config.toml
n_layer = 15
d_model = 512
n_head = 4
n_kv_head = 4
head_dim = 128
d_mlp = 2048
vocab_size = 16384
activation = "tanh_gelu"
norm = "layernorm"
norm_place = "pre"
norm_eps = 1e-06
positions = "rope"
rope_base = 10000.0
rope_fraction = 0.5
qk_norm = false
attn_scale = 0.0884
bias = "none"
tie_embeddings = false
parallel_block = true
init = "uniform"
init_std_qkv = 0.0167
init_std_o = 0.00305
init_std_up = 0.0167
init_std_down = 0.00305
optimizer = "muon_variant"
lr = 0.00116
lr_mult_qkv = 0.5
lr_mult_up = 0.838
beta1 = 0.9
lr_head = 0.00545
grad_clip = 2.0
warmup_steps = 200
schedule = "wsd"
decay_fraction = 0.301
decay_shape = "linear"
final_lr_fraction = 0.05
batch_tokens = 65536
seq_len = 512
doc_mask = true
train_tokens = 600300000
steps = 9160
dataset = "wikipedia_en"
MLP neurons of a small language model. Each row is named by its layer, matrix (down: output weights) and neuron, and shows model dimensions 192-383. Each number is 128 + 24 x the weight over its row's rms, rounded and kept within 0 to 255. Numbers have three digits each.
After each neuron's rows, "fires before" lists the tokens most often just after its 100 highest values on Wikipedia text that the model never trained on. A number after a token or word is its count.

L4.down1118:107103113108158138100126091132130178142101154129143149076159090161120174115143143104109146084135108124125184138083155144140119110111139098131123177156118155144152125114120119134111127124106119169117116108162128141149134089178137128096160149168147153126137158119141127107129133126104148126147133143151153155122124137123141137121143084118172134151130142123123152097126111147115125153144130142108168117134160094166127090139180119143149095160142135147123125107114110086155108114143123121120100138169178099131102141132111121175069118099111202145144094133099129151168105127129127066
fires before: " |" 48, " season" 6, "\n" 5

L3.down559:105119108118131136142119099174130157088105117068089112139146173155172119097082172150130139116091107134146114150116102134136137121113071117129134132123117164142104105095137080144143177150152101114132125134129140129153147160156128065143140146133152136156062105115166145163185144076166162104123158178142060154109089122127147095126127115125107147134119132073132148125122140149135143123119162112126116131098090144124156129136102150135110095116149137141128088137116126140124086148135120130161138089108113115107141120135144158154126131124128139081152128097122098157126126065123121142
fires before: " |" 28, "==" 12, ":" 9, "\n" 6, " ==" 5, "ac" 4

L4.down707:186126141111124159103119056104149135098112136125123123073143145151137147142128134131100096117128140123136112125142104125127099119132106114090123136138105113116140175117101149144164132078145135127116148175114112137143116149153137166133146147108135096146159117092140111101113086112124109131137179137147120123154104164118176150183097122125135124109139108117138142196140193151132089079141092132130105120142120117119127112163146145166142088111179152131149116141123099184091101125134144126130166157146119134112147133078136161083126116139144137137109131145103137137099129140099148118
fires before: "\n" 100

L3.down183:132097100132171115132148111092110155099149137106137157074113172138144131092110114127077102117131130106129113127107141114087152136136097132154136192120084124119155126134128132164090112123101108116105091111141132087165114119136120107108118155183157100143156114129148128164143128119109195107153168142133121116133119156102136117072148141159119099117133141131137104126161076137126126200085175103123088087135133151119144162187080124083152134126138141109164069096136143163118113125167128122143112129146101100136168129159180157138093200143105126125133122141135130139119145154119104140
fires before: " |" 31, ":" 17, " and" 8, " of" 4

L3.down1334:154155097155135099120125155110117138139161128115141116120120156091142105114140116081107174107147057123154105123142089086193104159133117143111122157144145163147137145104138115111154127137155159118107136152076084128110102147140090127125140144108111135124111171129138144121126119120109115182094159129121117142149108137177097084121126215145125161134128115105130164146142149106118132120134151141171100102120110141167100093154143158163116117172139127148122138098117137098139133119136125056152106116143091129117135112112181179132125132107110131130158121147114126124131129105127126159
fires before: "\n" 82, "-" 4

L4.down1552:132134154108158108135158127156103117139156129141110158122097123093166141117115123133115139110157107123104121101125136112137128107129129137117136092123079138115152105123113122128103103124087141162143118109135151119096079109123161156145086097141170112099084114107108086153122139091119134138208096090138121162136126176137087137132126151134141140093141087159110105110114127083158124132124119115126100130134146079067120092170147112138132117109094122142142103112130147114116112134120131128134120142126136119136159124129180127152134146086160108106160115126106144121101155141133126088
fires before: "==" 63, " ==" 13, " and" 6, "===" 5

L3.down1370:140111100131160126121181087147159119102110153151117141144108137184101161100082107159118117129125141126130118126098115082134150146131107112150104092147123104133153144131105134157121137113122123150100106107105128116111119104140094181060121137075116098120123119096120127143122130123127133133169163108177148123139129153121112157144105130110143168152138111134144118154130157111120118080149145101137127100159131175109139122132102157150164119145107114105120087122138148122147142152096096151129150095141132149186128169098148145076103108115140141090096115117140164133139104143132111099
fires before: "\n" 54, "==" 8

L3.down1078:128125137120158130154104098144130153102120096182131133132106140138135142133133088132119156125136139122107120154145148107155149139093126102148104189158117127141143134122093164105125129114136157123100159081156179143117101104150178126130160103155099151160181113155106148172133115163124096131143165097130106114185128127135109101136131132137139146148157136106152134095098101140154154067152145094110134162080141098144153151145139143116118136114153094156138139106115087147111091122135158111106152095103162109135109145137149151094145130161152083114124110106136110112141127095084112121
fires before: "\n" 46, "," 16, " \"" 7, " The" 5, " the" 4

L4.down540:125134168139152125097118190143086126150107153156132130142123173110111141108131156125144130135125080146118129156098124145167117121134107117095143078161120124130138130101153134158127159117121098130147112128149187115095084108145139142107126133090129156081139121099115172154152138130160133087119134142080162154123145077139096146069142140145126181149085166143131128138102157131156144098138113139116111134112127171128122103139088097152142177125143128113083107090124148170165130140130117129098140122150136104118118082101123099160175141139114154131165141145106159135104109118123149146
fires before: " |" 50, ":" 7, " scores" 4, ")" 4

L4.down348:099131122118129132154162062152113166128115088130107162090166122111066180140164095109141161098123151141127137146122094129086149149101153134094080121061106134117110126110117179137127134155103127138133133131113132136112155117079093135149128116140159115114104150102076146100125095143148131141178141122131136126142087126124128115111093110135070118134114117123167144115128100123136111152117147138100122141123132158125143162148133128120125130161112148098148169092153143097136110116131139109131152154164141127104111117156132134113125110143134163135126108124130138141120120086124182133
fires before: " |" 32, " States" 17, " \"" 12

L4.down1142:085086142156077156099169110091158137127123150090100169139104157143104100179119118127109113135129178129169155124140086128128139132137138098137136144143086111136133132113105111188114158099115113145154123080136137162134107145104175125164141106167108151106124064105111161144093113102087147106137146115149158143133130083129146089121142107138151147145089149173102105114111129121128126077074160105075140101115102129166115129128120125132100161103148144128139137131123096139124125148152129092134123135178152149137156170109101164111119117134090117151122144093132123141140137101128155127
fires before: "|" 30, " were" 13, "\n" 9, " are" 6, " is" 5, " was" 4

L3.down465:128134134117152143112123113083108104116092135132162137130153103098143110111126090159123086142094124137121109125158124078091100084150114113109158120100144145139119141110112149138099127144121129118121146123142138118075127142153135137158141142090121149113129105139129144127115122111167150123109122088108141066108142130181129166135134162135152111132117104093149128137094142147112130114154106141149191104107118106109096140138155127124133111129154133064153112109120110130100115111135110126139116094137136133138094142121125162158160102160089138120123123148115140144139132148135099128
fires before: "." 42, "w" 9, " of" 5, "," 5

L3.down245:116158112100097167121070162097120197143140118129138097153152131123136119122116082126114149151137146101138100097083131173126093176085095140121071155108142096136091129134188132146111118072119131132159138123124095116133167140095128141160152129152141119099134115096141147135138145122091130143119147101131154139161112135089144108124140120145147145083125130128121121164085143154141102063122088109121120149125128155132091103153138110119115168125102116118107107131142148121108141115173119139132152109098099129128129097113112139151132140147109112101104133142119134145129114144085115129
fires before: "-" 49, "==" 7, "\n" 5, " Studies" 4

L3.down544:084089128117110156124105130173105144145113148111131119135134143116110130130127115106124119134118122124166131133113107145129153088114114137097126147109118104110141163102098135101110121154138108121108151126094144174111103142100121108130136154171125091112151112153132144139097102163101138132132097167117112137119131119107135117071164180133168129143140117118110129168089122125140129128108118151135103102120141065101155117142137131156127106124117145095182109129145131138143137078143131089186134117159071120123131202108108102130110143126145108126136116123124131146115147142107133150
fires before: " of" 35, " |" 27

L4.down661:142141130135111123100146061102103188106154147111128151093134148080113140113157104156106166155127124156117156163111126124126124145137127139154140199151115132125139095112149124133159167119154124154154159127137093100130138104135128107139152106099146180152129108116156141137130108120094150159095155148122143092119129110099137151097113144162148133164104094144132148122120129112107153100136128122138159132133072154125120141148146134132132089175138121170139092104121117142170086105146142084130115118176141154116142132142131130116153092136126121100099141102092132167143142088119100130
fires before: "\n" 79

L4.down571:101073159114125117171141081130137144073112118115166125115164126120110118097111117145147139153069112125137122130133136170139091121149147083124164099087133142074129140134123097131124122100146136143111120098147111132130120123138130106125132109117125132148093144122128099127134133140110109160136131153098139111118128140133176158146160118142152136150125137131051131104104164114139180151129117145122163093127112126081126102128135129126127127188141102163160128084142148157111071092170139140115114120134149161123123118154117139095112112109145119108126113107116100143133154175167114149
fires before: "\n" 31, "==" 21, " ==" 7, " |" 4

L3.down186:110087166134143124112125124122149106144103174105122110088080132123116100096140119110122113118119088139128165128122129110147088156129084102148070155125108149085127173190121124107118130125143128092053111142129093130097121131114111138129111093150123157108114117112133130099116105124079152142115156154117134145139128137125129161112135151171112138086096146111146142129106097138123134115141115162114181156138164142068120124095144124153108139123143113101126160137111133154095125107159111122099084111144181155181137119103160140102109129103142130141118112128137094160123121104114108115
fires before: "\n" 65, "|" 7, " The" 5, " He" 4

L4.down282:123125110155081143144124111093124141121171188098156165168118124136139110093120121160118071085120110099146079103146113121148195191110126114124130111122129138107158141144116130134151128127131117149131126091112098120108080099104135129127134081141129106119132100102108099097114150107126161121128095102139143132117165141145154156106098069132146148147146137160122130089130136135126083128109115139132129117137114093124118129119097098133107095101098160127118151106091149134107158118081123106179121154124121077174101119130133100143112108144136102120136136144131106139110141105163131130
fires before: "\n" 32, "|" 21, "." 8, " |" 7

L4.down177:137076171106088101126111127166125164102153140124108169153115136130127112155114128115123145121131117143101139102096164109096099072149114100167145107118128128117112129082120150135147091103174093116164124144126139157123152153114133129120115143100151122103119126129149141083149153138137126143145149176143107142147099082119156163129144160111141171129156119120187139132160092131118164130135112133084130127096134154132129154105140136150120103104170142119134079113133131137134104141101129178098144131136126140161178144143165129131114126115123177127136098137175128112114125112149130117
fires before: " |" 37, " to" 11, " with" 4, "," 4, "==" 4

L3.down904:109074141117150097110091111130126130105107152178133109155123129145107122111116123120133138121119132078077167121098140106086145145141155116143115155129109126154132150109113133155116180127110097116153111097096142139145181115121109112119155105125104114139110089131153107116139093116142107130167151142126112172103130135116126130092131106117088135132129118134140111126108142118129154098149111104091152101128136099163109077149126143118103097150120136134129121094121118090117153086115131118118142121115143084101102177127151103135116099136134163109099113130131119143100176125118180145
fires before: " |" 59, "," 8, "\n" 6, "13" 5

L4.down252:122156127103154177099101100116111160119114125151098097131143150141134104146104153142144142160077146116105166110143166103085124111127121131109118129127135142112146136109117132142157106122136124093154153138133112151149131096149140146107138152108132149133149139061133100152126150110119127126113115121122076142161120120121124159188122176112107175145153094113099163164130095177149164090118135175148104108162100096142110102124153124169146175143108129141072119054162116141143130081124145167077120140141148103138138186142139119084118126159105134139114117098118140113091087103101139115
fires before: "\n" 43, "-" 19, "|" 5

L3.down454:133140173141118118157147126173169127164140133111117121143116112138128115155105138137125091106114105070129143163126148122129119102099092136106123121103124106120183112124137142138108119085163140160192133130164147128143120170132165170139087116111135137163133105100123118131120147121127141174103149116124143116127144127115107093120121158135138103143119132145195090124123102141163089138122094121121104110102121134127122172110091151129132127137124115145119103171075116132123144098139113113108129117183107133125155172169194090119170119138142122169151121121111070136119081122124154101
fires before: "-" 59, "\n" 17, "us" 4

L3.down1758:183128138189137131143160096124137105109113086148075141150135146132159128141160130130165151102134143117141138147150088101145133173131154041158152126133135137132137135107166156134148137096116122136094144138164130149162153095092147154116151108119136120106134138122115118098167103107129133137129135101123116141130163072084132114122120090143110133157108180175170163136157139168117169119145171110075138153121103102117141152137147144157082133105173110113176132127125131164139123137120107128152124167141133130114107118090123166084146110110143149062174134119125119117120114123114130111
fires before: "\n" 78, "-" 7, "," 4

L4.down259:126072133128119150146118171134130150150173132129151121142140115104133117149104100140120132170091138141132130138130109117134181151155143049157166125134144142155098091150132127089139129120111123145116137135127109198115142154103139208108130129121080146088119116125132069087096131102107161108139124119100101158125188115085124152121130106141121136130120142121138175130155205134121096123135144138102159153120111093155095134167132122124111118108107119127111152120110134141117144142100108165113148117130107112117106190181124087173171132115107133173121113148094151137134146116134124117
fires before: " |" 38, "," 16, "." 6, " (" 4, "–" 4

L3.down1712:103105127158180117139115091105069145119113137146150151116118129145142130123112114149159128152116136158147109106130106140101124125114114127155129145109125159098102108136097117092144150120109154071113128100162129132142152135140130191161168154126115099161110100152100115114168126139097104119128152144174120070137147145135113126107102103143116177117143103140154112121148170167130133136153148131131116162123156128108146098137125152141161079121098121156110133102098105114133096159113123096132104139178103139186140134172126077129144138130081120096119116104159080109149082151146192143
fires before: "," 26, "–" 16, "." 13, ")" 5, " as" 4

L3.down831:103115137134134149139144086126109160138110167117153093120093134090118136085092160137149125116110120178135102087107130162086097117136080101138107131121097143111108134157126125115129102167105140127142125126188113098129139097126114175136111132127146129125093180103165174135151097139104148139119136180123101130163128138119142103077128103133114168120136133139152169160119140130114136090117134121115135145192112106111111103101126127128202149124143137177080072114180107124151109121095109141115129129149130179136112144133124155098132145158160142155091089125141127151144117083137136134
fires before: "\n" 67, " than" 8

L3.down962:134140146108152180139144151071140157110119150185154132160143152130080097167112139116115164090128118141161082100095100176101134135113123107125113157101133113129079104125119136190117125135117136131149115118112134141101146117138148138145124110117143179111144134095106160144164147137100130046127147153120090159104105199118079127102126161145119130108150096124115067143118122127107130126141138121085151111105131143117135143153108131146133163173129141110122165117126142143126143096130131112129122152143124144108109146157125096091108135141122117142130129118104161143127129129142161168
fires before: " |" 23, "|" 18, "-" 11

L3.down47:115099117144139136134144098119126130157147125138133124161117156114113169109113130143146112134130133097104133127108149151100123103179117152158146113120116130165144142106166107118130145163082107125090129134105096143155104079116078122116138126106158115141115122120085155158110123135115140097098121079124152181140162135132141163087122118161097112151144116120138091141136153105121129125116126122139159144146142082160142117136089172108149129157133087116145107120112151119144069141119094140102121141140136109142127060142127110131156172170119165078113117143094109110125142134148102104
fires before: " |" 28, "%" 7, " (" 7, " 22" 4, ")" 4, " m" 4

L3.down751:139109145118074147124151098097123161183119114111148114112120124096136111119085151125133163138137128129147158121151133139158132110079157167137114133150113118095180155188150126108109122101125105142081123147146112151131151128111138159124115099117129118124137099128128144118158131100131163097156097148190142140116129139120134111142106103137108094172103102169114105146159136139152079112126098130110147115138156081123107093136075124123116118103138117123102144117115101164136165095154131080142140128142145128140193157150152098128159144119145136133123127117109087138140106086100135115
fires before: "\n" 99

L4.down1275:149113155114112156090186115107163104074135113105151120143128163098124144118097109158143167118176142100121122090113108107127169139105138120111073120158150061133119155135097123191149063108104113156159156084129148125094099165108156118139127118131118131094151150134150149143111141176148153152124150127099097094115131121099139102115153140128146158125120152150132132120102143110103119120103151152079170153098154126125149146103142145139187120111132121138123120129136121103171126094117098078148182105119144100143110135140126135102135100126103167079149135154120105143114148101141101140
fires before: "\n" 46, "The" 6

L3.down668:105129132159115099120147145174136122144132086171114154151092142142122117093123130115130136111123154152125145105090166138102103140110112117129143174148117163131155132171123138085165163169104132092106101114115081157120156106102119158103160145131130143167142104138093123120179111111130126140114111124109126137123128083118148130153108172135186151142113093085146116086120103105134124100162143132118137142106129087079129155107105119154143137102131105114136134139118098151130181132138103122095168182087157096150122097114160153132156172108154138138106134148117155163133149149111122109
fires before: "\n" 26, " It" 11, " The" 6, " was" 5, " is" 4

L3.down1518:155128103128125139137123124140128145103158153120130123142135126118142152170095151153154103097118097107141090176120109095131117130122148155136170127122120126059116108149136114141147099124125130081114104135138172122136162126095128147119130136145148099120089094143125124134109148071107117145185131144151127135107101133137131127170120122123137154136130117095126127103146129137111117081119096115157131131154121096112092110151118130138101108171159144175146101102100086148129113089117136122145115111123169154149139122134099126171134147140135106176122126143140073119113135094106131123
fires before: " in" 18, "==" 18, " ==" 9, " on" 6, "\n" 5, " at" 4

L4.down130:091096096125110099095165122103107111153167126086155151115125131129118154116108137114133132145147117156130132128167099137121146141122096129140119093138127093139127118164174117107117153072132128124093126112178083140122105108128160136153106147187170142151159119168160136115132097137121117142139105197084106152130163082093149144117141102144139100163118110096131093105119111126112115114090117163122129131158119116112143160103085105103103171094152126118120151128124118162126130131163143060077100118154125111133167066127138117160102097178182089150154120114135117155145127105145118119
fires before: "\n" 60, " —;" 7, " (" 6, " |" 5

L4.down1580:113164129155107102100122114102138134093110123108091136086138156131128145097135151108096081118131164149157144175119130084124110138168102155109119139141099141141105169126092119168170182141115150122120094173128141110135095144196105164092140133135165150137133124126128113149153128156126089122125192145120116109144103125130089136166095136104171089170085108093142134096165154140139070107126139141097104093128120148139121141122140104138151077177140189130130139114131150176110167183139119137143173117158143132134209129158098146078129147110113142149108090097141149164136179116130130123
fires before: "\n" 61, "zer" 5, "==" 5, "," 4

L3.down1208:112137167120129104127117128139101127132107109141102148112118141137125121107147113157134145102131130149092111116116121086134142124146095112152102147132116159148119145121168135160105103113111148144112124138169075134138114095158113195114179113130133080123132165141146138120153121119113112141142130127113124132149159101145150148129161153160119126102155102115146110133090085096119102116150154101104110130093120122088151164168154112139114104141100155158127189167088131161079142129165135178147125121115166124085153177090121119084135142115132151135148136103126109155130136183103113161
fires before: "\n" 45, "-" 10, " It" 7, " The" 5, "an" 4, "," 4

L3.down1579:110129143173112130139104119169126098151164108181108106134117127151123096153126140131147093133156088120135190141108113100111126158152128120137122152130153140089120113142119112103118134130121148092141102094123128099075135131151086100115132109118118128132178110124125128132129091125123156146100136133161133168097128117122157177137164070126141151144121146170147136155144126140139166112112105099174112108123102114136115125081125103168144147115113139135163098147152108121124163136108126133150118130135154152160122144125147087180129191128154130111154126146080095129116114145137129120
fires before: "\n" 49, "|" 9, "." 7

L3.down888:121111119152131171121125116153146132131144132131127099144142106178116115123155176107131129127089138155098123120122133128166155146140098106144128123082108112136111121116126124201101087153129126175145154150105122081154158119099120103102133142117118116081164193145143121152133150152122126111113113151097131108076134123147133109130140108117147143128121138174121185115119108136140158128129097108143158138121175168188127074148104098130094146145170170139117129117152160134089086172103109162157114121148155140112132121130119124098103134114121122136138134107115104120117124153142130086
fires before: "\n" 56

L4.down1605:111106153065160139069092126141109153121126144122138123095113108117112165112103130126131108153118133075153122129139134139128131147138111122118118122104110153103114120133076156134169151156137091072106112173156125180150118121119097146126117112166120116134112082100133103111083093125114148096110125134118173177128108101124129164134094131128171156094125121116132128151173181125108115132200132101109137142119170102146134133153107124157129164136130165126127113112138135127111100147113091111123136107150113150149156183111108131094138116161124083109146131109117136117099187091096128163
fires before: "." 32, "S" 26, "\n" 4

L4.down932:090125098127142169146169138145124073106119149086164097142148105086149107098116099129124121164143066101135128125160111113147119200084117111092115175131139102090112086131170134145147070150115097173172134138113164121147164111082113118128131094091120097117150121140139113144103161091125129128148149114122067105127123140104107130137171127129121160140123153125106136150113131118135134129146153151127136147112121144135107156153134113130102172084146100134139075084102113137119162076097140115138130159105159147158162146158135117135134105138171145136154139114116116152135149123119118138
fires before: " |" 28, ";" 23, "–" 4

L4.down1424:128154123114136106106191124116112159122127181115145142132217162138120128119155146129114102176107133150107129146142141110133130129164132134133153112135113133113168166161118128152155106139152151094141090104115105158134178111084129104119144143098110151162120120113169073097136113157156109120126163120119106087094137118125136134144125128116138151158100122127134080106091129119128102155118140146110129109110136129152126106084155128096151127130154128099128152111160124129181165136148104140134151125107147123128096167085132128131141168142077102182121150130122118177078117166110136110
fires before: " |" 43, "." 16, "," 5, " were" 4, " living" 4

L3.down1397:135105117107142121125151083144104158112163105083118142123138151137085127122106138099133093137085158160130121133127114145123132163185177083123137159128142120100121150124125111113128084120096124145127143173117130111150120152108138138114144102127091117098147183120142162154105122104100167124117114132103127140110147123117170145114121125135108149165124180108142129134181144159113130102102125093129113159107109152139136102135141165131133116082131146178127120077165096154128122116094149128102144125123122165107095151077124159073140140129136143113135153143105122120125112122143149131
fires before: "\n" 100

L4.down999:115087098134109157149155122148121136155122132117159093128134110155094132128106116123148116103132087140127119108077139124112107112099128162147159148140178111115150127171134159090131129104122142103149163099149122144158131145120112113139154133124139098114143103142130095113155125103127161144144106092095118110143093137148109121122090096123103129127169134084133119150133130165151082105152141154117157101097127121115112146116141138153161151137131110124098154088134100105138115131140111087082111178173141105079153143121129143153153087146115079112127125139086116141109128133157151116
fires before: " |" 40, ":" 15, "–" 15

L3.down259:097176157096085156112157109126116119123111112111155111137087101114133135100146137114132076113130120099146129122117095137105094156134115151141120165107136104148131094121157127082125137086157162137156101138166160144139145131110115160145104153127173143166123134112150136104141133145106131147113118127118161140155092102129147147138130127111147177147115134144123123132087127122145115172122151140117120118157143067150139099087149100149144115077122124140107122118173144120121116148063117060156151087141127132162136147155102117164091143163123178121150112121100120096118122119105108101
fires before: "\n" 79

L3.down1629:158107103142095090104112136132126148161141107121186075100115132107122108145145136110171082184124154104091120081133111151119139115095172102141115120162126153113135148126130132160099111082147105144135144091142154116118158119097089132118132138142164102116139151168131111178118115106142132148106106100135160140158136151097135175148087121077079110112174120120124136158125138108098104136159147121159130194112126149091124108143128110089153172133175130117112129103167110125114118142156096137126150138129111135063105151076131098140123167129130131150130094145137136111125094116142128117
fires before: "\n" 37, ":" 13

L4.down1047:149140154133103165114117148067150138123157102110146096131157121132122090168185119118146127143141177117152069118145126134125107103136123137150157132142112115152120154110157154143123100097150136129136115091132089058110143143105106121145102143128152130137174090177153148183112117131139130103133105167116136098101102157122191102141155131165086119115129146134095121127114141122126095119159100105130131116192135135126095086141118138098131162168145152140133106130178126087135136179164142133163166068115103159152118136093167086094090111130101142136102108098159137138117098154146144095
fires before: "\n" 74, " /" 7

L4.down392:100144137131096128139135107153164131134139132081132124109128105131129130106100143133127142126099160133126148092154156105134089124131153130175150150148152099121151131183172171137135147096137120097159149116098133102139149114139131095144112130144097121109126110122103126084110126128123116077089112115148079109127095182095153159118117151125130124146142120153102093132144124151113126087107125110145134166135116119123127135141090074121118139121102110127162157156114089108149106133184174171164125103159125099146116107157155138138116159137099109115095153054147086149124104162121113132
fires before: " |" 46, ";" 34

L4.down594:169146147077109131149145107151153140160126156106096135141128136122114191142149088115141162114134154181151152120135110125107129125103156106088149117147096112125119142120173166131182120112101148121127145125132077134136142129134117147087153140138097150093143108128132128068143096137132084157158146120134124143172171149158137137148092094126140125160143120097168151147128132155153137125180183187130120126102126117111135137110124151139069146148110104136152113122151128130123089148084106124166141105113121130108126123145153116114132135096105131093151109119162116119171112144129093126
fires before: "\n" 58

L3.down1969:149092163161131173111121116126123163110163120122098116136125148140136112133100127126168140122155167119150096135094141137094096121077099115129147108138123121145072152153094148170100122092141127177165110130150110131118120118123144096130133127121158131140163161115148125132112164097119171080104191155170120161128140090141115126125107133126120139148159129154130157113079119160145110162102137106105106131151155120136093086084149139121167123085135159153183104107165156116073138141109130151123146127125083118081176127107105154108088102109143139106099166114146134117106091135168156092
fires before: "\n" 98

L4.down601:093132112084155170164117132127132139121117103088095161117166094141134107100110134105128136139105111148088076155118134107172114151154135128113165128139133125126103147142144107113135149075155148140096138122111135132129158100135119136124143087149113128125139177170164113131109121141118115135175122149107125118143075140159149107127116147116123099138157106095132086133140109134123122117171129136103110108141126145106094112151128112135122179155099136118152141101125090119120114093127121146114130110136116101113113101155154125134123129145125117121139125134095129156111142119109126125
fires before: "\n" 35, "==" 10, " ==" 5

L4.down901:152109118110102112110136130145133130134098146093107135120122160128206165105104158130125097131129083139118110142091152172140121129120130116135138111092137155083124126123113125132114062150111153148141138110066141112112090098081125110131109119131113100121117143123128102131140092123101150159135116169134126078130112152108143097095126113114148119114088096130184113137189067143153147160146182062177127115111156127116136167159077085066087103138149114112141110110056084172115119093136096084117104115112126141151107122115128100166152136125129147126100103098122142122156140104159167140
fires before: " |" 54, ":" 7

L3.down189:146102146134108152128151133141127146114187110099136085147136147135103123159148116130149095126114126145143075115126098122146127168146127122140104158184101105140140157168093144142147107109107161148161113189108126104145177116136117090145132134094140148110129134097120147118104127113149174117111165157135123152143157140154131119113100153106106135140111128185120165119129122164130157174096130118153114115162157131136105089119101124141112119150162121123115152122146110094114104116101112149139169103125124158112142123090147128134163095118137148083116131143113091108136118135153136121
fires before: "\n" 100

L3.down1705:114104142139101151154107096151131164124134138107157137157108144111124150150136149126134092151126106079146117131134096140111156181126155118141161149182138144124118131157117116076097124118153133155151102152094111136108134127123142108070136098135151120141111136128117130131145093111142093137090195151107134172124151111136128130121130069136136090166145184165136162112067145086100150117125101134111132157116106085148134160123153129116125128089177111146135155107142119124105132125099159079188092114144142135113133146150110143145077145145116133099177151121129086106121101102145131099
fires before: "-" 41, "\n" 29, "." 4

L4.down950:121107104149186180116108104134105186113119132153114168135089113121155117149134153124144135136138124138128137131135137155149106098125133124139126111136130154099092150121125121161134114127127153105112127124101123122114153119125172181106144135094167147142093146127136109110161159186135099099099142135136110177098107155162110125159131092117140150166107117131161121150146122114127122192141128134123133153159163136093153124126131129146184167133089115131151105102117088104123098107121082119099154121144107140149142120122124162096116142108098132081138133103086122115175116138113129123
fires before: "." 46, "ith" 6, "-" 5, ":" 4, ")" 4

L3.down367:156149128153089201152133080131133127072136116112125133136120110102122098117126170125148092098118126063134114099155147143140126095125134105149109121127100112125093111133111085100131114148112107156145133129133124109162149146122162137117142141160142087162130100125121118129093115082123138089142114169155096161114110127114123114147163103098143080202118091161105117131148132108123093142116126138124145131099173140104104129088106162145130126112139132149147145109133125142165111087129128089175137129146158080085123139123096131092114109160115097097171123124123127138108117117133170118
fires before: "-" 68, "\n" 15

L3.down212:120117147136081132107096112140126157083083121116161100133103179162089136113095144192128159163144097121111108112087155178078110122154121140139121122125067122154125152141107107139142083103131093142112120125138112135136131105147159099140155154131110160158120104126128144124119071139123132141101108124127103137150149106094130086124093150141142138118111148154116147128111111137177102099096118123088160140098119135130083131111112109101136151138145113166093096130144135159147121137176117144093106161081109079138103114116094136100130117140143140085136152128104103118126151104141117108
fires before: "\n" 91

L4.down1467:131100158153136150157080164085176106152134159104137132133150143150129093118120116100082116156103107132168131131063151131189120136114122159128110105119139133144183157106128105129123159160152124097121175150108117147136113090148138161104125140131140107092176143130125151112110128101117099090135135085120135110117153128099182181134125146157092159166105131156129150154122133158120088129173121121138191148134105163074120154131108149116123129117140116099135127118088116187116123128102110093149077146165094114183119116139129139103142109138169115113159105104132138123140140098123100111
fires before: "\n" 62, " |" 11

L4.down1373:072095128119108132095151150194143117144103110132142159097148107105128146089140120107158165124147151164122156145135131157135121133101106086117104132113172116128135111126085118145150150174117137169220114139149105148132160127124151131116125139130095131109124132126127154118159150139115131150109154113140129144080132109139126152096119134114152145090094105111122104126087155100090122160123142121088146160112147116106154164167131109105140114134160101107153130135136147135139138085125125150158082096096121129062104137128089139088101133139124119175166143110112184123133119108123130089
fires before: " |" 24, " of" 18, " in" 6, " for" 5, " (" 4, " and" 4

L4.down202:113162129142139116114122159112142085150171125140103126130111121113154116138101149121126131126103079167131122104139154155131100126143095118134120101145153150121141130105066142138129132120118124166178082095102147152128135096098129147143155098099110130126073155100122079132099100123114075122137176125150139142132132145136130139177148075119109155123113083121146119096110166150116106142171161087100114147131150131098160086128134128119170126168116167135134095137114126140129128162110139117129144114151097105098155086153158150099112155133129111103088095144174165133083129114173180116
fires before: "==" 40, " ==" 10

L4.down814:114127112077122159127189124120169173063152106097088136131117113099128129132154086150171091132113129147127079090163126074100136128151106131128142160124128116094121144150141138120137117106133160115090144131160149105152119127058140130123135103173148124140109102142140102138137135126120149136138157074147109113120129130129081107123143112159139109149180108126129118120155135134115155131132101102132101137156142130160130155110150124126118134141124114150129111127090097152163164100167114120165168125147145127120152126167114084113123159124130121141180144081116128113157114106152144106
fires before: " |" 42, "." 19, "/" 7